{"n_kv_head": 8, "vocab_size": 11624, "activation": "gelu", "init_std_up": 0.0249, "lr": 0.000623, "lr_mult_o": 0.997, "lr_head": 0.0111, "grad_clip": 1.0, "schedule": "wsd", "final_lr_fraction": 0.0, "dataset": "wikipedia_en"}
MLP neurons of a small language model. Each row is named by its layer, matrix (up: input weights) and neuron, and shows model dimensions 416-511. Each number is 500 + 25 x the weight over its row's rms, rounded and kept within 0 to 999. Numbers have three digits each.
After each neuron's rows, "fires after" lists the tokens most often just before its 100 highest values on Wikipedia text that the model never trained on. A number after a token or word is its count.

L3.up567:508485480500488554524541472495469512526513514510516515491506535451469460531477497510517551476486495525486501501522458482507492503476496514496478487503540498467470478510509487481509529511513483440486552424495496516543513485518502492452491495533479482545494525508495502521453499480490550463
fires after: " the" 44, "The" 7, " The" 7, " that" 5, " re" 4

L3.up1606:521568494480527496449504483464532475492458459544537489521522465461485526507481490523456492487485448505506504532454494486521482497417451492537527504467532500479487485429520499429480503505508519476477495500531488482498494512438499431482483486470500521514435502493497524490464478490502522483
fires after: " D" 22, "D" 15, " d" 9, "-D" 7, "-d" 6

L3.up988:524484461460513493569507489459466520491492475482490504510526494503516461511469493460493499533494535580541488464446528510456515486494494498489509525495540486487460485477502451550515461530513493531468517502483525529490495494512500477484495478495572486497494482529502515462519528499559512493
fires after: "0" 21, " W" 10, "2" 10, "3" 10, "F" 5, "5" 5

L5.up1843:446477485521511511508524524472485482531474478550511537508493512498515491498503498508503522531495541527515484470496496504554495470545532507478500497552502513493516457515480474516497505481522511525517500486499539496560503491517495489456497508499512506488530508512494500480488493482487527450
fires after: " " 34, ")" 8, "-" 5, ".\n\n" 5, " |" 5, " to" 4

L3.up1260:505543511532484508497480483470503486496478493517485503492497510494510471478503486517479508537529497516517510503504477511523508487458516544487510536484494489484529497482465512509482510473516494496504546496469518466441485538499560467480461486505534496479481521475496513507493500532512466499
fires after: " p" 36, " P" 28, " sp" 6, "-p" 6, " pred" 5

L3.up1805:519501503512524487515510508526478484473507528446505458500474453503528487493527488520506528456473485485488537510509478491541546504476533504478535449493529485468462542527511498496483482529511530482493492498505507482486529496547528490481468504495493530514460524480514507511481513484510487551
fires after: " the" 40, " in" 8, " The" 6

L3.up1476:479490445530509489488525539503527509496496501507507478521470470461486515496549483437463509521502442497482476520477491543492473474493539560485516525503463439537484508518501486480468460498505535521480498528504508460493466472523545488442514499502480500528509475566473509508485466509517498480
fires after: " P" 31, " p" 9, "-p" 7, " g" 6, "g" 4

L3.up1763:506512465495489502549480510517544503495535440466530527479457497525484483520519447546459487486523469515520513486432528463470551532472522466550558478508504509520534532527515522449489508500514485513515506457504499463453468495440522525491456467503498484481503481489483494521526507522492517511
fires after: "9" 43, "7" 8, " In" 6

L5.up777:492490469476502482522488449457491490481503526510565435497527530507519483482490488491557512506497513518489476530511502467527525488507500528478524529490490481515527539486463506495507520492469497493524460522509453516483498543514548506493480531521524504490481509496463490476521478553497504554
fires after: "2" 19, "9" 14, " in" 12, "5" 9, "6" 8, " In" 6

L3.up1521:532526491423495509520536501460464558475492524542486505499517517485477515512538488504472517556523512568519480480500529507507470523492492518526496519479497463483484481558511495508475497493491489523466508520504513505485475509480507463482463469497537492494471548504536474491509538483518483489
fires after: "3" 17, " J" 12, " V" 11, " IV" 8, "-W" 6, "2" 5

L5.up459:499463489530514495476489447465487478487471471523501511541490446520504476495479504443493518512535493501519525490487498487553496508537495508481506477563525514464527480539497502508482513511525506504527491483492475530536498507495501493481476463482503508481524515517504534471507487510462490538
fires after: "," 31, "." 15, " the" 10, "The" 9, " The" 7

L3.up2036:495484511484484497507496494487473477514510464492469471512535497474519478546506471509483518520471503513483487478531498473500493508550496438533488520491452459585507489496475510485516494527531513488482461503463494507499483513524562506500500470495524478529496549514475506460452514451468537508
fires after: " In" 17, " in" 10, "S" 9, " Ar" 8, " As" 6, "In" 6

L3.up826:506517491477525493533494496471487533479508487505522545531515465495472475489520484549526517518472518513551524465484533459512486507486454453532463474458558502500482513514491482486528470512501477494553497459473505545498506526500515450485473495488490510488498519567496538526494527503495502492
fires after: "2" 18, " F" 14, "F" 11, "3" 9, " Ab" 7, " In" 5

L3.up1301:518498513549477463516494512496521517521507452453550473552503483509558476525509474477522478528490432464530487511498531496457506461463484494530505515494511467497488550494539484488542493526526468471511499490517492520474499499507531455497468467490536514495445519493461483486467536517504465481
fires after: " Ar" 17, " R" 17, "R" 7, " port" 6, "ran" 5

L3.up880:493467517512501488539484473487552490470525512505524495536509500496482499519538496483515483503525440508487438540497524511514470472466477501501490497488504509534496514470473486469539544509510518459496462494540524498504524517491508485452471476502489504487472516492472507473487501485487489530
fires after: " R" 21, "R" 13, " V" 10, "F" 8

L5.up1715:532513484523503475517454524487537477526451472470479502512500506461513511514501493473450533461477467500489524516464503506492530449512462468493510482478544480517482490505487430540530498533528520473503490469474497532537476500465493440464513526466543478520449509501505491444517514507484508514
fires after: " |" 35, " the" 16, "1" 6

L3.up187:496532486436474493494515510512475507539490503488481539462554539516515524460520491511504484522519520524495508491480492484509475522467505524544495492470473458490522516479536499471434477486521522486513462477520487477495512492489496507486514496478510470474493535486524505561444516473504501555
fires after: " E" 22, " V" 12, " Ab" 6, " N" 6, "E" 5, " Ne" 5

L3.up1829:464478480458511489515522463528485503511473513486437515513491542501499523473504516524462493527531498538479504492511490486519476503522504577526536464553522520510500516508490500561514502557494503530512560534457529522496508458471524510517555482514510490544488491508525491510485481463471509485
fires after: " P" 38, " p" 14, "P" 10, "-" 8, " \"" 4

L3.up472:523503504521536467453510505492495505493491508515510485500517487461517496507468483457494503519481513509517515510519523500506490478491465512502513525452456529461503518469506442528488514492492475463476512467534527508496490501507553468523506482525505506499454542482523504493539491493492507486
fires after: " K" 22, "K" 16, " k" 11, "ah" 6, "k" 5, " Kong" 4

L5.up562:494515537526458487517527513504546534478501488477495445480500542486469530513508496472465528479444471511501529499545482485519481500468499536553490491522512479500453502536524467487474476518538482524493484496520500501518491475484494483487482519477517505511456548461479483516487478516521483522
fires after: " " 51, " |" 10, "-b" 5, "-" 4

L3.up1257:549510508484508461479470484487527507513440513483478524475517524501508480563513486495442505484436487499512475485481522504491500516495481502491520488502455521479507498536493481491435502500512499493498512497517443475512500477503500463476518488494503520530491557518481486496488450505510521505
fires after: "0" 36, " John" 9, " K" 6, " Eric" 5, " I" 4

L5.up1592:509488494479490501509495477502490510494505515571535481492505547478545505500495498530438501481528532444491510484456476520492524519529501496502548514459457451484497488511496539505525514465507514514490490521496471500511519499485466503496555491501537498496479473486538477481472517504497531483
fires after: " " 60, " |" 11, " V" 5, "ing" 4, "1" 4

L5.up109:475467497507517518487526515474514495445499497521505514506510531519522501513503488504521478536506500490510500466507508474486494468467481483509487481566480468517528536509491543476481522488529508502497515473503492481538475496509530497487484538515528497488534548499453486482508515523511490531
fires after: "0" 17, "2" 13, "6" 13, "4" 10, "5" 10, "9" 5

L5.up326:498497498493500522513591515506524493563474483495542514480475531490521468484470488490432524541503473521474488495498505487518506515527513517525485503502495469482525489493502482541532504493525517529461488506445552487529529484507494480471488468512518485500509479519502480499466494478502484454
fires after: " |" 33, " +" 11, " the" 6, " a" 5, " sq" 4, " (" 4

L3.up1100:514494451482508551504505460515500461545497504514533506467542497481500466531476482493513521508475496548497489469511491465524446518523477490501506493484502515511542492501524518532480507495453497515515533512484491506545528451481479485471482483527504496537509499519518490483464445540499489520
fires after: "," 32, "." 14, "S" 8, " H" 6, " S" 4

L5.up1046:508482489524498462478547478515522461503511462539517504467515513491521519528546500521512530478534499508493531500526438492504500510464489513516504485489514482487479511482503526449537514449499492486469454490524543527470491527499498517500501489489495511511474506491512489512471540526457463481
fires after: " |" 21, "," 20, " m" 5, " " 4, "ter" 4

L5.up141:525492460510489490462465523484489459496488495520479508478511481501500510490517491537496490488547492495519527551501521542512517465434461517483522539529476518514484577471502509532481472518501534472508504506479491500512463485439535513488520511481521474509471467483477514504491467504432471514
fires after: "0" 28, "," 22, "9" 8, "1" 6, " Min" 4

L3.up1484:512503490520466482487502512491482472493502512476529489506512488488508484512478486450491540453483449492549518467504474449529511545504460514601478508485514502542485494515485494486477508482515483562445489494487511543500507527494478459520484513494488509498498491492462515511465490524478505495
fires after: " the" 26, " an" 9, " An" 7, " The" 6, " B" 5, " D" 5

L3.up47:493514499489536512502478524530541463558519480503487451529533482488501507496485510449491494456514504495488451522495485521496507549516481494525509477508467518534521477409499483522483515484537547532488511512477504523491447478534500491515523474496533501505486453512470497472511471520481526470
fires after: " Liga" 28, "6" 7, "4" 6, "ta" 5, " SWE" 4

L3.up5:490487487528483499528509518520515502517473472515498476535484471467463474483440487464483495509522479501513527484496550462500494502490495462473515494492503478492478515471529508507511499515528492548486493500510558497497522477476527490500496468542520486507481460514504518506481468476494540490
fires after: " M" 19, "S" 15, " G" 13, "T" 9, " P" 8, " S" 6

L3.up1234:515468517530512533471502497523489527471502492495497522485487497528515458520550490529514507541499507542553525511508475518509462478497499491507506480486487502512546517556505529531493496478475497499502516450530492518506458542458526471462491499516508499525520519475521525513536448517531532542
fires after: " s" 22, " Sh" 15, " Mos" 5, "os" 4, "S" 4

L5.up1019:511544501475482475519512487483510517541483505504498522492536485506503480501457489537496526528505462483471466482513449530503510529478473574516534463473488480516437477480489537503534484416507524506521465493526491507509458521482459486509553536567513514518488461506472467505462509492517516519
fires after: " " 35, " (" 8, "1" 8, "2" 7, " +" 5, " $" 4

L5.up1369:552467482530488462479533506496495467493496461561534497536519423554514484499472512568456521486515513482461549462513541477547481470501452522521474476523550502482530526527500514487482482543500535489482495492498482537541503484467518499476516484464504521496456495495503486481539508491473474519
fires after: " " 50, "2" 5, "-" 4

L5.up1439:503466510476514517480492523491500505472539505486481496466563485529455520536460484510524486495447567515463504507517519494482521485494507472558498470515527531561517519504472486482495516430492523509506523479528551490520493490503449536506439532470467519480471496475470469505527469532445503480
fires after: "2" 19, "6" 17, "5" 10, "4" 8, "9" 5, "3" 5

L3.up348:533500494490500495532514464485530509467489508502509544492504514492532512562512474490525530464476520580528482509476506480531477460500529532496500497480497496483492530483509520503490531517499516542495552468494490531544487481487491474490476471500512495512509503512537527457455477498523480499
fires after: " J" 14, " Ed" 12, "iz" 10, " Suz" 9, " Y" 5, "ij" 5

L3.up974:511501526479496494464500462518517518552486548532492492528515498450503491479458478500475481449481450466520488493499503536507524540481517493507491503478493506546508529498500475506510500509529470521470507523502516498465549496526500453478469467519493467477491524490571504481506504511518475524
fires after: " |" 32, " (" 13, "," 6, "{" 6, " the" 5

L3.up1929:514505473502489508474517527503518500473496451496484492451503517514543504456511488457494482549515523590443520492502525494479467463486477549531486509505484467515504538512485512550516472480497503467520499500509470469485439474503556496498508485497551510512457528510529552529511532511490493541
fires after: " /" 34, "–" 13, " Pres" 8, " –" 5, "u" 5

L3.up349:506489477445508546488569500524522515516468510486475551534544523487523475476514482526493485530522498552448500471509489491525458466493463502493501530479522464502501520504519499541516500527466563521512505521491489505525497468501502462479501492421489523560484510516531472504463520498506545480
fires after: " H" 27, " S" 8, "S" 8, "-s" 5, " W" 5

L3.up201:491521475520542530512518507492496523461484499479455491497501519486516527490481491513481500506519485517502514549490468499495538529558494481475508493533502472490484469513500507483530500491503496496494486477492536500470506568519540489516494510515526533525510476521524486514489465518496513533
fires after: " S" 21, "S" 13, " April" 7, " s" 6, " July" 6

L3.up644:513494506499492538535522508490523455502510505509511518544480503503493527488512503490500539475456477456514545495497456535505511534466467476518483480441513511498496510523515455534476493540495503486501496511503527540521546495512473509491507509470523489480549483506491559523486456484512498498
fires after: " the" 18, " The" 12, "5" 7, "6" 6, "The" 6, " D" 4

L3.up1440:544506502496514523521521515504492486550524509515479492464528501509479520562521486506491496497472541532534492486501482489523543490452519503530476520514500498486467499508480505516475488505468490475511431483540500550486473553513485499531485498515517496526480559497519497472530499501519525562
fires after: "0" 32, "5" 22, "id" 4

L3.up257:508529477468472486517525516507496537549475501515497513547476480500493488518542484502501492519513469528525491486504529464535497471478501487510505538520467465460462536525517486464490498524538498489474445482474473492523476517479554483517494496530529506528499558525460515478523467543484508444
fires after: " T" 20, " K" 17, " d" 9, " D" 7, " B" 6, " R" 5

L3.up745:550511489493493498503497480490534531526488547497508529529512521474513467503530493529524502508471536558497511482508487528548464461492498507482494477477466498459441470501487532557446501526492512495477463503472458509509489496485491468529515489477560484507492496520491482483477521505521511494
fires after: " D" 18, " d" 8, "D" 8, " W" 7, " w" 6, "5" 6

L3.up610:493533497458496522510527506524500474501465512504469451486506517457442503472460493470460534487514457497542491506472449502529468500454463555461513537509518470511477462513531486490480519503522483525498483529495486524501525539493499470478473474547552472558517519528521493422437492487476523508
fires after: " P" 11, " T" 10, " p" 9, " a" 8, "P" 8, " t" 5

L3.up780:457520506507516475499477519492530483502494457483518498535534494452503542509450485481503471485567484511502512492473502510483506465510493493519511510528485483487512502458486521497511513503562554496507508498513473496511481476489529484490540516477521485498441454504466496499485511505485513450
fires after: " L" 23, " Cl" 18, "Cl" 6, " l" 5, " cl" 5

L3.up1255:501524456506537456513507433487483504508493542508524482491519526514492469513514487514492529471521494521520520499505501489484477502489500528526481516446469516471493526476485503470472510505492524522525489503504529474519531516477510478463474503487505512518501516518504478512489510556499499479
fires after: " F" 16, " g" 15, " D" 13, " G" 11, "D" 5

L3.up1806:475493502525504492450515464505507486503481526536510532500512498461487481493530483504467503522521488525510467477485508508490472461498473517502518509497477482474511516506502525522506494508530513495496477517512501492512505487488526459486552477512517527460485473479475502523508540498488507463
fires after: " P" 46, " p" 7, " Sl" 6, "P" 6, "N" 6, " d" 4

L5.up1257:473500509523457490476481482543482529519474501522470510498502507521534453493496499456485496513449501489479504517501487499510542522505491480557506506467526470478501507472517504512517526518493472500470509508522507516518477461494471510471529516532522505499481551480443489502462482507504487498
fires after: " the" 45, "The" 4, " The" 4

L3.up1600:527514497466507521533526493493524499480452505519506490496517493460482498485522491500512505508488494500483532523539509493522528516534494487518478534484532458533498523481508469477487515522525511523473534516530539502521485504454535506438529495501524495555487482530471487514481438516480547498
fires after: " T" 22, " K" 19, "T" 8, " G" 5, " Y" 4, "K" 4

L3.up1832:483513480483521470484523561489506510556490458493489499518486519494476509558466476498477510487489542503486512456469532512516485482532515534507491487505508500515471506518513467534505534525546489515497485492497538491506468504509484499518502517489524510530495541519500510437489525480492488471
fires after: " No" 14, " Wh" 10, " Black" 9, " Ta" 7, " black" 5, " Wa" 5

L3.up1080:500521484438526526518497469500512503513459505511514534521520460444535504508460483446480469511495445494500506475499480476513441496500521470503502490476518510451502531492484467494444489538508495546508492514521551522489505518493498510521498501509551485487498495524495496515518484518501502482
fires after: " the" 37, " The" 11, " An" 6, " |" 5, " I" 4

L5.up267:473538492439530513488519451504544525505503532491526504490539484501494480494529472458504523520524464511461506489524472515477510500478512499531495496467492521459494557459531566502507564485496528571539483527523548493479527496530511503528478522487495511531518485497461503443479480549470519480
fires after: " |" 39, " " 25, "." 6, "1" 5, "3" 5

L3.up1554:506508509488510519487512478541472487497469536502541470536501483467551496463502473500509498536504496525503500509465509488550507488478490486489516520457519508474504533486514508480510529538525561532448494540499509490496483529502524478496565467513511487545478421483493470525538426451538519475
fires after: " N" 19, " P" 12, "P" 10, "N" 9, " J" 8

L3.up1049:561470475463489469507548527486494495482477525484482446531496511490516485488480492536526491514487509565505514513479502477489509455531511540482523538523480508450519529525492493514499505522477492539510511474510515497530478499492541523492533480509501503455517471525483513476512487489521515500
fires after: "1" 56, " Y" 6

L5.up252:470470521466497504499502452503494485535489485466541522533518517479536445482459480448530516526502506472473530463548492485496513515539512445534502498527482518474506515494483552459559516546515441532541539538495552493500482460528510475526476505507524510541515477496500520503517471505512479521
fires after: " " 38, " |" 22, "–" 7, "0" 5

L3.up122:502510472477521484498540498499525506536488518509484501516533502456511490440502465506471525502495461541469489470495546510516532476520485495475503532482465474514510530526531493488527526523483496568533466515481587522479561498484521543479514536503559489506515505514523488492487484482516520499
fires after: " S" 27, " N" 12, "S" 10, " (" 6, " s" 5, " C" 4

L5.up289:504502498516549551494506477518489475489494474517496499430500487462508543522536472489542521502483480510471492524526459504482487464478489483523471463511548497536510471512493494497481491490511502506524512492513529497508495496488503473512489486488530463482486518507486503527525497503506490521
fires after: "0" 37, "9" 9, "3" 7, "7" 5, "5" 5, "1" 5

L5.up1830:477506449497496526511465529503507471528510509533508491520483515469515496493481506484496483535505511505510489543456519489471482509487508519495492507472488495477509441511496537501524525471513484469468506545492495475505493536481499463521511487511487493476504499501513467484513484500482444488
fires after: "2" 18, "0" 16, "3" 9, "5" 5, "7" 4

L5.up773:491488510487475484519508469483514514546456486503504521541494484476534485498490496512442522517488480501489491499486539506530518522503494524478471523453499542489488500522501535517477484524555532468488444517499478469535533470536491518467481427464519485455451482521518523522493446518437526490
fires after: " " 48, "," 6, " (" 6, " a" 5

L3.up661:495534472435499498497478491501490476524462518533498473489510489473472496500499479503502499533536450533492544452541515489520530495493481512497510503527529487527539487495502530495512527519534511552473501534511482484462499487518523451477528475474520494528520500502476495486440470455516543505
fires after: " P" 30, "P" 14, " d" 7, " p" 6, " D" 5, "C" 4

L5.up909:486491492509521510470507512474493544478525473525503495468562517508439492507478498517504523532508513501474499520572527455479544478433511499543520534514513531472561525487516549516455519486493524543561465505487524515519492475493515498473472509498511538527438517491475483548543470512438517490
fires after: "2" 25, "0" 14, "9" 11, "1" 9, "4" 7, "8" 6

L5.up1107:505454424508512491490518495537504463472487510505561489498547505524511510479482514537497493482524534493483513485510463498527495490483483502490503507534516537484527504442501498514470493525495523523521547509508479474536474486458491501455525502514485490471509451475555496454525517515520513601
fires after: "1" 16, "2" 14, "3" 8, "5" 7, "7" 6, "4" 6

L3.up421:499471494490484506533509479539537497507509505525532507443496496508435430513473479505465502519485488471512500488502507506479510521499494457475483501495556485527498488540483504477530530494522459488554490474527511491522483504539543483468449486518522501549537536496516524478472525504505534506
fires after: "–" 21, " of" 8, " high" 6, " under" 5, " Bel" 5, " High" 5

L3.up1343:529519503484513480453519512507457514543505528522511465522522481477470524475447500471474524504532446542446515479483498502489475508486520537463497529503477454513483507486483501474512523448524524462503461530507512454492495459530525501487517492525516440496502492517504514516460523505491505520
fires after: " P" 18, " C" 18, "C" 12, " p" 6, " pr" 4

L3.up1372:466513520493480507531471481525491499492541458491492525559479516504531466512550496513523514493509514506518493485511453472477478509520499515519522531484522498542483475481484469482530527520499506510493483514466475536521475485495517474514516463469566507516500459507484533496485537489498549515
fires after: " S" 29, "S" 21, " in" 5, " s" 4, "-s" 4, " h" 4

L5.up630:505498491473491526489501455507494492507476513534504502496477562491533496510506487498510479525478500494518522497484529558546554497470522470498509524530459482442464517481494513504496529541490431522512465473491537560541492483492475455467530437476539493480488462462491446496470514474479527473
fires after: " " 39, " l" 6, " N" 5, " R" 4, " |" 4

L3.up1770:495512482519507479456482486515480484488479489551463442465463527461516508483458494524540501523469537513509538512514544494517492476530512487488501515502499486467479539511472525500486506519551444523490520544507476577491443494484562524458521482542502497512559494515470508500521511546489524480
fires after: " the" 48, " The" 13, "M" 4

L5.up825:499472464495520465471503463522506511514460551525513457511500503461543502480470480492423519498503480509480479481524464502495476484504517504520493503483514527501481488462491511498542494503491523486506441523483507479476522505502518491495487471502548485526513486526508489474511477506511458496
fires after: " " 42, " K" 10, "3" 7, "1" 6